config.toml
n_layer = 13
d_model = 576
n_head = 18
n_kv_head = 18
head_dim = 32
d_mlp = 1536
vocab_size = 21730
activation = "swiglu"
norm = "rmsnorm"
norm_place = "pre"
norm_eps = 1e-05
positions = "rope"
rope_base = 10000.0
rope_fraction = 1.0
qk_norm = false
attn_scale = 0.177
bias = "none"
tie_embeddings = false
parallel_block = true
init = "normal"
init_std_qkv = 0.0199
init_std_o = 0.0039
init_std_up = 0.0199
init_std_down = 0.00239
init_mimetic = 0.5
optimizer = "muon_variant"
lr = 0.0136
lr_mult_o = 1.5
beta1 = 0.95
lr_head = 0.0107
grad_clip = 2.0
warmup_steps = 200
schedule = "wsd"
decay_fraction = 0.901
decay_shape = "linear"
final_lr_fraction = 0.05
batch_tokens = 262144
seq_len = 1024
doc_mask = true
z_loss = 0.0001
train_tokens = 1354000000
steps = 5166
dataset = "wikipedia_en"
MLP neurons of a small language model. Each row is named by its layer, matrix (gate and up: input weights) and neuron, and shows model dimensions 112-239. Each number is 128 + 24 x the weight over its row's rms, rounded and kept within 0 to 255. Numbers have three digits each. A neuron's up and down rows have the sign that makes its largest values positive.
After each neuron's rows, "fires in" lists the words (lower case) most often at its 100 highest values on Wikipedia text that the model never trained on; "fires on" lists the tokens most often at its 100 highest values on Wikipedia text that the model never trained on. A number after a token or word is its count.

L9.gate33:113164099129125134147114094099112142084126140148160140167152122122102159071128101119107100141140188138110110084155105119128169103133129132159134148148132143119140145109150137084104153139162083152160158090147098136184111125106144113134142085092126144120123134132133115124161111108150122113122161071102125144152097122100118143073132150095143104157147091174110093130133139126130128104130
L9.up33:138158109111152103108141056107117122159124132092166126123137135116103125121112098124080075158075185110161114131094129156146101128120123103116103152087147166107116144114134133144142104129091031173120104118108144110106148085130132106113153104136129182141154116187133119141122132132129141124162145097149135151111148117135125142127162171113113122120141126137122141116103130118096151127122
fires in: "was" 22, "were" 9, "first" 6, "that" 6, "at" 6, "took" 5
fires on: " was" 23, " were" 9, " first" 6, " that" 6, " at" 6, " took" 5

L9.gate183:143121137094154155157102102135138154151139134104115128094115127152173115148124109150079107135081109151175123099141125105098129184156150092142089199099148129127163107134135121118109159119107121161112137111097122128124111127131128128150154099122155089094166108135135128161178140089143129125094126123113107149118128116123140111155131136142155128102134123140175151150117128108161152133144
L9.up183:151121110132118137116154149150082137115152151131130104158143104113104172184136140094075107116132131092126114091067101086103119191135147138159121178152120122111143111117144104114140126126117130140117168094155132170105158124129154128140104136117119134091128129110126115095166181079093167077119118134115105183124122162140106098134172144134125112120104108155154162146125122123171123095148
fires in: "the" 65, "its" 9, "of" 6, "their" 5, "his" 4
fires on: " the" 63, " its" 9, " of" 6, " their" 5, " his" 4

L9.gate53:143132134113186144162115145157104142146128116136151149097110095150144139128067133090119132129104117118070164146121147103095151113166109123164105131095115157125112117147130126160136113130126111092163146124093137097149130127146108164076091103094133108158130132121162129115124119109114130127136104105102170129195134139134132106116100115105150116078111134115128125140115111105151083157150
L9.up53:111114131123129106156113140184122133150153116124124121135093110113098141079087161115147127135070146137103150185133097150123124176112172118139156107122147125110097077121091103152105111112132149130117150134124160145163136117087106061148147099072066117086137134109084103105130111123122122138162089128124134136135160116161144127125113116108138117099149133112163124125158114109206111184155
fires in: "the" 44, "on" 7, "in" 5
fires on: " the" 38, "The" 6, " on" 6, " in" 5

L6.gate96:121145109086157145098128169152070161116161159143097139136128142120140143134154115134122111139181139136115130135162136130127152126102119183144152088151156123063129157110120164116135172101143145134076132080152162133120143128160122161123120108102095141121098160137097098138149153129116121114135129114154125153152124122138148121111101154103149107096100163138101153123131187128134127127143
L6.up96:120114135153085086088080113107112088064090117149112138106077120133131142113164082125110121167157123197161102125177130129141137075121099123128140144085097120138134087148104123126147118140130147147125110105120162095129124179132116118088134094151172118147114114097115153114125158109101118132129152082114098128128089069124106095094171147094114134166101134096125063157068125161121098116092
fires in: "due" 18, "to" 18, "of" 11, "by" 11, "despite" 7, "given" 4
fires on: " to" 18, " due" 17, " of" 11, " by" 11, " given" 4

L8.gate1374:123142148110109124105152130134137139126081099109141116137115125120088146139106133071111123143120093064131141140114129128127132108135167097153118143132136149143121117135130131176120124112155116112140126129108161129136149101128124129074117095162150134132125140117131168151095159139138151111159157114098158101139153159153127175125130154121154092096106128088155119088148126134110091111130
L8.up1374:108136126136130096141143145135114141132119121175127117091131132105141081176113063141109115148090103119115162155137128101141131125146109144166106108174122133132134124131148069148137139134137123109107134139148168124115106156134159124179128140126096138120142103108112115138148100120119148128129109115153155137128139135128076158133114154128115099086120117113130143116089110122110129154154
fires in: "the" 64
fires on: " the" 41, " The" 20, "The" 5

L9.gate1026:170115161164153135146130090133139146144200121137152122127109134131104135120150126181102133131127117113101160178163156120136126142085117159138123132127128136097138126153123148132103098161075125132080140129135128071136110160201114151117128135122080149139099150129125123105138106123181153125102115082123096144098075126107101108120094149138102095104122145154152106118125119160097153125140
L9.up1026:131138124179116081172123176118130150126138156128117101153124151102089140167127136138075107147147178126127107115129154166107116119102141132140140137140113133132146113132118137149127123077155147108104103143099095140077076141161146114100141148107152130156157160134097126147101112127101148096148178160126125120134122131127099176143123134117095129131101139132128171114141111104114140179157
fires in: "to" 22, "would" 13, "are" 13, "is" 8, "not" 7
fires on: " to" 22, " would" 13, " are" 13, " is" 8, " not" 7

L9.gate635:148144154141125162122135125117109081085129133140121084122121136077100101126148079128083155189107123093121133102116169115131130138113132124149154108118121155114113146144114112147130148130132097114087115136159097134119118123108141120130138121092129145146133132086136159157118135123142107117152149137112089105155154157103129111104123168150171120122135119114117139105139112147086137146146
L9.up635:163108123101161122108141101114076120123115129125161103139109142092158154147158138117141163120121137075150121134134114126112135113158104174115130099137113111120143111132157159163113126122137086125100162155155110146120085118101144152113142152117113129127177117152125149147109095151159111081127098138143163148152134083135150109095105144094156136086129141124115144100142127096123149119111
fires in: "for" 45, "a" 14, "an" 4, "to" 4, "the" 4
fires on: " for" 46, " a" 14, " an" 4, " to" 4, " For" 4, " the" 4

L8.gate547:116087086127145097116145138138137133113132136134124119149125156126142095148155158162161158108121125177121103143140140156127166131084109137091115121144145122144130120146090136072155127095156123096146116138137140148135164100094116125133155123117171132126137165132052125125095111153126141121129139140112133093140109152119104145152148120114149140129111138109148082142103111132118108095107
L8.up547:108112141137106135161105146127174144116088060133143096128152128149081130156100125133101091125134120129130133126164101126097134159088115122129151140118109126191104120154087162116144142084096158105103174176116132092127143083161070110134156117065132120108122111094140117096141110123114146109113108107184111131106113093140117129127123090124082103145144149145141117141169156136145109114160
fires in: "in" 48, "to" 11, "according" 8, "for" 5
fires on: " In" 27, "In" 18, " in" 12, " to" 10, " According" 9

L9.gate1471:141123123102180105150125144149159129134164122188132109076140102124125122110092096136120115133133068114137130150118108136139085113116145188102124093161153176097133153166121135104112115147134121160110125143124132140144118130134133159119147143157116153105111155168070091115115090155113146109151091155161124115118131107195122098114163122137111123113115107103160087122118144139115120129147
L9.up1471:138127127131081127122117133095147150115159156138129099163152122137157137128141115136136133120135147152197170134116182121102113097109142100162102110134116133166144099080131130129145127126103099101092125114117138147116164135131137109111127135100180115179124133113130125104119181130100128142115140124132135120134119116126163142176158116109131070134114167111134155133100128124130172118093
fires in: "have" 20, "had" 19, "has" 8, "not" 7, "also" 7
fires on: " have" 20, " had" 19, " has" 8, " not" 7, " also" 7

L6.gate187:124128132176119086136138142109154125111108132089095122114152116124119127155128135138125151127125158171115073155111132125121099129110070107121134116043142159121124122168144122112154119117111107126129095140134150158142147124120162148145127157113134136112108154106117152144154158134103155116105141129131157158143129163079174106123126095117099132144146108135092155155103109149116161150107
L6.up187:156073149130129139121109126107103133134127096133142055122078102180141122094133151163134182145126105130140099129171105111162132164119083092091114157148157106126132167138139072124171129141128146092121079122101111139114138128149092171187107131115100152106160111176109138136115139135112113126128113148122150140159118111152108118118177129108130167171118112078143136109135133151107159156112
fires in: "of" 55, "owned" 7
fires on: " of" 55, " owned" 7

L8.gate1123:124141166109107163161160129155160126122119128114121144096113146116111095122149126161105155090092137124125136126069127138128111120112119170090137140115147148105162194197152145123088201135109147115137117123170050139154112131132145125128104144082132159085158074147068121135150132138105161122172132086130149144152163107093155137137128129111134158122102098164174110124126108144143112106111
L8.up1123:101165147142132127154160134142111132149136111135147139122144133154102178094114151122150135115136151155127104111094144120125139092128112136151152138129120117141128076097143091148086101095144131144160154123077138105165086136104138097069117112125115134135149119169106148069102142145115100123115145095150160163102142137130111144108074131117138145107165103123126117072152116167175142152131
fires in: "as" 41, "first" 17, "began" 13, "was" 4
fires on: " as" 31, " first" 15, " began" 13, " As" 6, "As" 5, " was" 4

L6.gate200:101119137139107076098072153131158163153100129116120132143154102126151134135161149113162107157139138137132110115133119107118144125109164142146106090152100124120187140143128132095123141099117090124126129137084140105142074103131115142107188154143153126106138184100112116118135081140148104113138159161166135110125136132109145085139078149092109117136093103109119161130093126116142124145114
L6.up200:118139105090091110114133140109091167159105137155097088130106087112131151123158106132107119113146125090105123099141116102097121113127153146090156166135099139132166109169156131107141105141186142125165111168121122136161097103152128116126104096129119129112134188102167105084143119166122133133137119110168149151097160105136134112106138120148104153116096126135118126126102128105119150126123
fires in: "the" 53, "to" 13, "of" 12
fires on: " the" 53, " to" 13, " of" 12

L6.gate1384:128136134124142147142160101113122119126122183107109141125119101155115148104127095167156113135082077126125137122120096118112132113125157121116099111148138103138127094151100096058126094138141115129093088116122150143150116107113139098135123131174095133163122098140105106097153131111131174164125117177144147144138099094186089091122141125184116100120147178118113150086136130164135154141133
L6.up1384:118132154132111076090163119101108106134124130155123118106133107114156132134163147126138103119129112124168090117148150107127057168172147125104152146121104085133109115087104095114143144140157121153135074089135126139116135146133153168118094145166110148132116100145161118132158157133047163170120106115131110148114192105117100136153116145105120118114157150103150158106134136171102163132138
fires in: "as" 48, "rd" 4, "the" 4, "of" 4
fires on: " as" 46, " Rd" 4, " of" 4

L6.gate132:083109107126136140111094099108112129110125091110170162130144151129128102120115138099112121135167115156086122112137137113101138155135111149161152121079108107137162113173101154090115087130117091146133157161095130156139133102110106103142104132126131100147130146143115126126157125163150134114154109153130139087135169157134139161146147126130109099144082139153109142129113143100130141177093
L6.up132:124139150107162124132123129170103140136108150133123142091106126138116112160167151137113101108081107168112134123118127134114133112118159158115092122141127093092101130169132173155205136124134141104153112101108133136140115081066108129130140136092133125131136164145129157107144186104130151119127113135135138124113151168145168122130107150148108148134130076131090113108150131057079140107157
fires in: "and" 96
fires on: " and" 96

L8.gate1078:101167175159129125141144172100130140107134148124147129138100144123150111152141155116123102122119120158145151112175115130132143117106096117105056156160126106130104100146113132125140143088152132104169133148125120105093110085125195145095143155119114129162118115111167124130144133141136188138145122137137126160097111122115118162148115088136104105166113130108108198125109154111122170164104
L8.up1078:080106138129108157146147150152134134136103091136156100115168133114170124113111105158134124163140111103123136147167109145198146128138146097178121149120106085153126165092137117127153103097084161114174155165097167147093115088117138103119133171098104123158114089147168122136118126102137175137099125088141120164147103082109119141117107140136139136166116112114175133124130143170166200158130
fires in: "of" 15, "de" 11, "to" 10, "in" 10, "on" 6, "for" 4
fires on: " of" 15, " de" 11, " to" 10, " in" 10, " on" 6, " for" 4

L9.gate583:103148135136115117102110118108132175148109172110111132098121114152138088111133096102141149168109134126090122131140151112134138161103123108130129199111143126091138137128116123119137096095155139153174097184147143172122118131135110154151129129146126147137088150130126151129115141127144084113093151108145132151122111118168128103143140118103128141137117135108084204045137085111154159156163
L9.up583:138115143096152134160123090168136137154127124116111158098141139137121092162113090148122136132131138121147125152104139083106094122129134103147097158115131163120116095151150150141149162152114124152154138198132170157122148109123142087155147121154109194130128137125103136158157132128094120086083120098133124147131160070154114126184143152086167182080144114116140154132106098113135164126156
fires in: "the" 73, "s" 13
fires on: " the" 69, "'s" 13

L6.gate377:103168153192100100120137129063159116140123141071104116122104124136119141125154110154133113190131109144153091159140111137126120113138124143150132147129129126115130171164126132108085113130099106106151154142157143106120136092150141173110153140163164104110112116148117095110149110123151109105109088098117131102151114055129107121134131117169136117139105128121118141142120130158165126107089
L6.up377:114128075151179122105121110139148138130150101141099154111109127145181127121145104119123133124116119102139134130154107108093124150132129151162098114180117134146131135125089147072128090148143127119133166121134174113081124159129088145116121158140133128104111167141144138096147201120105088164144150151143095133101144129143132141133131148107092132116103124150172108122126131150137125136144
fires in: "and" 36, "as" 9, "to" 9, "a" 7, "including" 5
fires on: " and" 36, " as" 9, " to" 9, " a" 7, " including" 5

L6.gate591:102104146122123107129108127139160080111111077127119130122120079131131083091136143140113134135068096096156130145129115129146146161104128132088168099147118149164127090106117095106142146146135111135106131106118132109106084134114115114105155100137117104143097127081152160129130085111149125133163111158134127121151159150138115150134144148132171144102096153146143161103117111140127171130097
L6.up591:124141115137112132143159149183115125104170125128129122121110146136118128153160095118110152076102125141149133128125108153093108140097158128115145096174153153121130108135110171110134139112171154137063127124142113098120122110101158136083132161095136128151152168135162097115125135158161080154154122117131124080114152099100122132126100134105110124119155118116166165134087092150139126115100
fires in: "at" 47, "on" 10, "in" 5, "from" 4, "for" 4, "of" 4
fires on: " at" 45, " on" 10, " in" 5, " from" 4, " for" 4, " of" 4

L8.gate271:151124111058151120156143093138092134118132158131110100118124132117174124107107186166111158187129147091156122154126159124136124132120165139109129113129107101122162137124097123138140179119084090114095152125082123170159145132145118136150146109122106125161117146162161104103146140158124128132140124111144138148135124097150119087146137121151132082128129128086155116090104126124159106129078
L8.up271:105141102095115114113128071129163157132117141111136122136134115122112120180159112121108093105126117132170128107141109152147134134152132109093118137132089083142095142159165142106099113136130103104098099139124152105107117101121145122129153114129137098153121103136169160118161146099095175105124106147120127120111117105144113166132128083160115054149142055089133171109133126151158171094123
fires in: "has" 29, "had" 12, "have" 9, "began" 5, "of" 5
fires on: " has" 29, " had" 12, " have" 9, " began" 5, " Sh" 5, " of" 5

L9.gate1464:153159104143147137156147159123107138157149109156083182098119119114155164127144125127180163074112122168161084146187115085166148170133132141104137133094137136152100120148122097113139133130121133124099077165117110143136137133112120134173126113158152148083096137116171142113132116101127169120139146144105087167112101145148111146102182182115100162152133132119124123131155100161126173142173
L9.up1464:086094161126124115116146079117147115125106121099128168167139165087114129121154125129115113156189076158154108127112123121082145115107126155149162115107132146122121135099130151134141113192102133120136147099133099142173120137135126140090137110105093137158098105108083152094117120152093145106166127133143156128108099105105110126141140120129121122126134093097082159108128142109145149159127
fires in: "was" 37, "is" 11, "were" 9, "been" 6, "are" 4
fires on: " was" 37, " is" 11, " were" 9, " been" 6, " are" 4

L8.gate1339:106104113119150167119108141125092089154118166120114141151118147120113133150129150104115122121107152102123109081172107127107142124105154115124164135143086128117145140138107113162106104136086119153119143133125122145172118115112149125150137112141131117143154132100151111133130108127107131088132104164127121082116116104121113156140152145120160114154110141100159109156112107150117147137132
L8.up1339:109132092169100099122140128120109173137157093090153126111142081127094139090132121118146101139129107140105165119163092120128141106129121195154169128167128150102123133144110102074158160115137113138138139126146141155169118122131143145121132146135163133122155102148130117090097139099130131174130103110097144106159144137101128130122154125141140127135110102126135094097096137120106122148112
fires in: "a" 29, "at" 19, "an" 8, "was" 6, "were" 6, "in" 5
fires on: " a" 29, " At" 10, " at" 9, " an" 8, " was" 6, " were" 6

L9.gate547:123113096114135130112167169102132128104154110168125112208163131093102130159131103117096148135097093124110084161118117119174126149133090153090117138166103140171087118138072146104133156156150103143122134201114107072154119091120115118105141153138150135174102149177147127153144121148145088137129093124151130128182142158124148150087084113127133108184093127116158142129122135105120123179156
L9.up547:126198109142145120079164098125117123116124132108143139114123132180113134166166140187134136118155126188129159105099109140099126102116122142092152097142115134123135176127166132148137181103112116125116156114127108099154136125098091100076154100079145150108104117094105160113117112120142134145145163079106147112166130146123106161170159137140152110158116095182149125148126138088151162127143
fires in: "in" 34, "and" 13, "for" 9, "by" 4, "years" 4, "to" 4
fires on: " in" 35, " and" 13, " for" 9, " by" 4, " years" 4, " to" 4

L6.gate370:100116175125138151132081195114093142128141184151124118149112121163114110114120107135139132135123134121149114129174132113105159121104112132105147121110154142141114128149123155118157143149125126121147112097116142137089160117122093114132151194115156130115082130120171154150135135140101096128138100146112145136166161126108136158128124189116145123132126153114104097152092163206162158127131
L6.up370:086120130105126148110122127127125102148087108116121129086089158131084125128091134072131155119092131163143144140124128125139110139121152111128092142073136156135120131064147117170141110132092155110092109158140132129175152099098149122123093146168139119112145155170110122144151126104097115112149149138140124133092117121131177206156134109132138078158120122091125108119129108140145134148130
fires in: "was" 35, "is" 15, "were" 6
fires on: " was" 35, " is" 15, " were" 6

L9.gate869:101137119126100146136118122094126129089120146147102123115141142103100110117112143160097104092152128126151162085175121129134118158155118127088145169076126121169116089153134112080148142147089132077118120144144110111152119114196105120151127127119114174098111131117156092130131081119121118104140159144155075131138097112114159168120114148120175138126155106107101108124094156119119125105115
L9.up869:168140100133118098136162150111146121131130103113177126105128132124115138137129154139082104159126112151150120126122080117101109125138118098137134101130177098181118139144095158098127129136121134113129101086168142147132109095130131116111157110108170121119147149079163165113124079152131139115112133130106106118131119141177106113136094105130125193155084139113151142081155085128117121113159
fires in: "after" 37, "for" 16, "by" 8, "in" 7
fires on: " after" 28, " for" 15, " by" 8, " in" 7, "After" 6

L6.gate1274:131164152134097157107144106131120117162140128125159079114123110156117176096161127177162144073150102091097109117129133077206132151132126148171137116085184175138140123160096111132125143109118184099136124142149159169147116079106133169138138176146096129138089164078115121091092158120138119131118112137185126130161140125114115111142160134126179173127092142148116135163153131107120156163076
L6.up1274:104106129148109145106108120107150118133080127127098065107087153129106113126143151127091147130137112144103108142132150112108123134154167116142134155117160151123147149105169132125141126197159158118162141136164127152130169112098123137146134139116109145109109094137164121143129130172104171072116140084170084132113162110145146106120146144101140099115137139114082102136110150108151146149111
fires in: "to" 43, "of" 28, "for" 5, "from" 4
fires on: " to" 42, " of" 28, " for" 5, " from" 4

L8.gate5:137084153134125147137159141122111167097132091137114100132123119124094142163201092149087170180116120072157104157129098112084168156165141193154127118116107113074117101128137141150118108102156112112127137121124157133105073114109125129125126077095117116114136147110146111088110144079130094139108140134106142133172166136097098115153071107133134106115069177109123165132102139112156144135095
L8.up5:097133138102140095094122125126102107109127120098111164130138140132128158158165145127070106112125109065117140138175137113159122150101171114129153103086117120119133138145129151122145062117159105131155074107188112144141161125098113118132133115081136114116150165129155140097165178123123132126146152102133131083124140134104116121112150116130137148128140181130133112153082089144093127111094
fires in: "during" 30, "of" 18, "to" 15, "and" 5, "in" 5
fires on: " during" 22, " of" 18, " to" 15, " During" 6, " and" 5, " in" 5

L9.gate364:095109097116149176098168152121154123108129101111129160157124105168123128101095107119140108184101144163116177143128128150137130131125157128134112163090114146122081113130166118115156146148121131177131096177129156105129146098122124166158138126115130091137158157118104091160109129112158090123115100118160161120131139153119137147138144180156171117119134140109159100168128118138142126088121
L9.up364:175136131141160090163128127140158133096129125148145138081121116149125134098135112112106163157168136119149061102104114127147111115147142115106119117104183107080108102198154103136123114143125089168153158133131100142130127150105138135118118162128140118157129127114128148158106182140162123120132129156136179161101116107167190097167099101142121096105104109108105146166106101102117090131112
fires in: "the" 73, "s" 8, "royal" 6, "its" 5
fires on: " the" 68, "'s" 8, " Royal" 6, " its" 5, " The" 4

L9.gate18:185180117130144161135132163164157152170203142113144066133116107116122146117155100148117127111108121138121135113140171171181142181135168161100092145136128108184151155144135112129118134095116127160134081071115132155144135117133180135111113143132140104116135092173124125127119115135112141104132114114105080173122184106115121112105135169123127164117156101100140106098125120048132137117128
L9.up18:129148114159151165141152134106170081146139111149125155161126144134151182123105099158138135126116113140126121122113136136062117106115149139183133138143145150136092128118109133136125162117113128099138117113101117140133101158145155113136096101118112120145137132119158148128099093142128150077132126100128183106123147106126146129119130125084167130102156150119137130111175134119135095110159
fires in: "was" 31, "at" 17, "came" 5, "is" 5, "according" 4
fires on: " was" 31, " at" 12, " came" 5, " is" 5, " At" 4

L8.gate1065:110129122153121128150119160154135140150160123127135121183106133139116139062147132152124093164144105122096149116139121103134106134157140124144142102112178121136136112150123130122169142111119093145182122125093143169115129111109111166107138189169109139116108129091136113110123161146115118134142111168109115149124156124096132167099144149115126155076165113135099146144133118111145125110125
L8.up1065:101124128121123094166146151127107120108173156118137131145133144111177151173145159114135195109066138139145133110149088125101136130123104154115108098090188104113128117128138109122198116111147095113162130136114070167095171089156109130101108175126155113146130138116089141142124130086151126115120116121140110154096130104121119155081148164126096115117145100089075200149177100134135106154141
fires in: "the" 88
fires on: " the" 80, " The" 6

L8.gate1055:143156151091115132171137139157102114124083176105143141098139158153103105114108129115147134142132115107102130102153102148108099127129161150165134126118097097122122157139136145159129134104119150164143096065098141090128072154143113146152142118138110096169171113159140151147093131136118156183105145137132082092160137141140097159183120127114114098092129141133083115131091145122104143115108
L8.up1055:153106141098117117125141136171140196134118128114142099118119147116132160158113113091147122118123131128157142097165113140096151150110156125160146154144140114131134080117103106131141152122125138174164157132151122154168171126120113196114105095102106176173165099116150148162107129109106165166104164126138110098147132120076111127118180160103132139143110164115136157132127123107161162146115
fires in: "his" 16, "the" 14, "this" 13, "of" 12, "from" 9, "her" 9
fires on: " his" 16, " this" 13, " the" 12, " of" 12, " from" 9, " her" 9

L9.gate756:128169106109109120105135105104145111136131152092111145119097108106111122185098149144144093114137142091152130142120136136142169104151114109126111153133164124137103084133149114092155150106142117083100155146114171097135117105131089081160178110109154151146130090108110131108135100136121160086116138075096138155121142124175142110143159130103150105121156090052162178135156129137101112145127
L9.up756:097118146149101120118128117159085112128130150172100104120130123110116139123125108123141122144139130160123105164092131158112125139135107129136131087132116145132150097147186142143127124088113107066159139123112125156092146101156161149125133107175110128132145193158083153169112163141131144114141119082114159082085150148150133138132138137161136090117064066114083107123113135116172117114100
fires in: "the" 70, "an" 4
fires on: " The" 41, "The" 16, " the" 12, " An" 4

L6.gate541:111135116160121117100151131140165110146107151127154157149101110137155133095143146112133112131100099152120140186132128075119104128073114126136154135082119132158091115129155124086148134163100145149170111187141147157165145106141104172117130105111124124129103123140125143124118133142136167136110147167154168161135101122114129108140148176088124139132131165115136097131108099098090108181143
L6.up541:144135142154117170144120107099122131122187129113130138151109131163132148125184155126130099134120150164122105167100112090158133152077110123113130137137175128134104121120145121111127149146140108152132147118132137151146122140121088106110144126097117149137150135139115109117123150148174129148110141135164118138122087140073124155138142150099091151097090107130120108087154103120133139176133
fires in: "of" 29, "to" 8, "in" 7, "for" 6
fires on: " of" 29, " to" 8, " in" 7, " for" 6

L8.gate1454:149115147119093158073159096140089133100117128145118137112147180107115135123132144126153144123102133136138164106166087147100110116148168154125138097122080115064118134126168143191120139114108160145120105111139150060090125111082108116147153097148133080111143124123182129138111092144129133171139140116109156093122139117128142146167116100129145116140118150122087117159124149161101157148092
L8.up1454:135149106131101088124143171167124110120171146140126115122121139159147124127153133167071160145106167111134123157129132125147129105163132077174115101133085128089120143124165147139131159146088072134097119134112139112099094125128132142118124165135145124138149117084135145182140157087150101170143164116117102077164108143112122147151084116185161137166128150117149108112100114128137139107130
fires in: "in" 18, "of" 11, "to" 10, "many" 9, "various" 5, "from" 5
fires on: " in" 20, " of" 11, " to" 10, " many" 7, " various" 5, " from" 5

L9.gate1419:088122166169091146124123116124136103089166139170092115112110099131104140124197117107079147149098129140090146130157108177133140124130163146109126134130155125102101134149149145147138142103113145105138105123122126128104142118142136117099140118120165120117118142080177116143102125073099104143137119138104144111171087089118116149164120142176104124137102109119123116128127148143078079142118
L9.up1419:119118132119160117125148139144151094133084091136080116144086150127106164142149092148113125135142102142116102087126135115145115177127165145141131143146130129155165120139096167128113145099106124145118096112135116168110144108100123151147166096120140138154124193136111149132130149106165120141139145116103114110087167123125108143108110135150117123172149115124120147121114207129114148105062
fires in: "of" 31, "for" 11, "to" 10, "by" 6
fires on: " of" 31, " for" 11, " to" 10, " by" 6

L9.gate385:116154152150162093122099108127088127140131129128120118134098139131117119122095130116091128124136132137129154157142116133196140115120132144100128132134163146110184132122133195176135112109164142154161174139131154096131155111168132145116123135103120140140123066120076134128180096099157133116106126155113088112125092099119153161139129143131161119145120107109128088161066129160115158119172
L9.up385:095133147128102101185129080143135122111137177126110145119109079102128116144140095142074142146162156089136104135191131152109112137108114113111123126123099100110148131137107172156149086086124140110166184120128126152108162166142100120144098156102149119157149119104141100123114125128178112132114104124099129154142103127117165141128121132093140137166164120107175117139137135152181132122125
fires in: "was" 28, "is" 18, "were" 12, "been" 7, "of" 6, "are" 5
fires on: " was" 27, " is" 18, " were" 12, " been" 7, " of" 6, " are" 5

L6.gate662:123162156090147189157125077140096135094143119081135154115155132099115107178094126154125164144115137163115192143106142115154138160130163147111145116123121109129090123151133110082125169168113105146163128096145066143095134114172165131116116131081139146092103126136185137125111137070122117129092127142121112163130108128106109092139155138083114112173121085103131102115160174128129118147143
L6.up662:137148134116110157137122085132171105140127131115127103058111157109118141126130144116110110118141126132143146167134152114138140134131172188129109123110160183148095157113130166113155168134112083120126109137133134121174108131142126128127146151143115141125123115160121155117127111100155139135117089118142142142126104100120136139132152116105123140132119070108118131088156136152118133105182
fires in: "was" 35, "were" 14, "are" 10, "is" 9, "it" 4, "they" 4
fires on: " was" 35, " were" 14, " are" 10, " is" 9, " it" 4, " they" 4

L6.gate724:128118120114116165165195124122176107139163146160130104100119119137124137089127141102131156071109126131122160128126162116148104077100118102142161127110146141144115152158177100132110107109101117115103120134135137135133136148151163091145123109122151100077149101119059093120120120139116094106163137114158109121135129080115117149115144145108125121090100113177127130109113065127094123147115
L6.up724:128126111142116124157181150079108119146142142103112114106121113133121119116091107120135141089118125097125148162124106118178157079143112173150121085098110151122163099164177098119136095108128125116131117111119156097130140142154104132155119151121114109072158125171090149126131119123130141149135148113108094139164107136125141170112113150141095124153097142166151122124082107132098122146156
fires in: "was" 74, "were" 15
fires on: " was" 77, " were" 15

L6.gate959:119136136110113171133106139152096132144144109124114124115141109122133143091098151150130077116108113174146071102067116106109120115093123126125148103100176155124162149104104127135124138106127135128103115111085140135108124113108125131117134118132087188112114141120157147103095111125172120093125137121141112118133102148138144160104104068109119114160133113111128148138152104126116141128078
L6.up959:157111145139102087169142119130152141157173128106136134111157127097123129128113130058163146146107142094127168125094121164112141123137124155088138157110128125119154107141129127114105105167139117100099182167179108156139140123153108133124127072145140078120128113108105102103094120126105130103079128124170107136079151131123135123092118155126204131138120140195130165104123148147141156146099
fires in: "since" 16, "on" 12, "over" 8, "too" 6, "above" 6, "hr" 5
fires on: " on" 12, " since" 11, " over" 9, "o" 7, " too" 6, " above" 6

L6.gate1531:115111159141106119173131101114139144132151135150124157068092139171099131109134143114098134128137072108150168143118145139140106153137124145152129124112095165122117130090113126130117161123113120104125143054129117115153142074114125191067140134106138104134084113164113100124120113098168126147151116140109124168174108179097095152154124154088138178136119134099100096108089152106111070067105
L6.up1531:118090107147107114150132125117103089156133125148097140130093120112109126121148131101129126105135074124170120100121107100116121134097133120140164085190102146117157142092116128139161104120193131134097123104168101082148153118093140151144125142094120138137074108142133116089105116114123130117146118110143148149138123120084175168120127144064113120121138118123123191169123141115161116114121
fires in: "in" 19, "of" 18, "to" 13, "on" 6, "from" 5
fires on: " in" 20, " of" 18, " to" 13, " on" 6, " from" 5

L8.gate1371:155165143067142127119103128131103109163155111142122116132131078117132159132097158152127191131146161145168137136109115142205114132130146130133120132123105128142122116112152090120111178137162121135122102095146092151129148097152156131102146094105121121115135162155110126133123144151149116137147135072156130112075155087138152108149135118095117140121106111113132131122146173142118144148166
L8.up1371:116142142100165134142122118095112142175164149118141091121135083122117168129122128121142128185151107107144128102146109123214085125147094127142161119115094172145111106125129079136141118104183125149132144130163113141120139091141133145139170124087116135125092137108166108141155131136103136161162108107111138133085168120123121148095175123121129114118106129159146147138115162158102161079135
fires in: "was" 34, "were" 11, "is" 9, "not" 6, "be" 6
fires on: " was" 34, " were" 11, " is" 9, " not" 6, " be" 6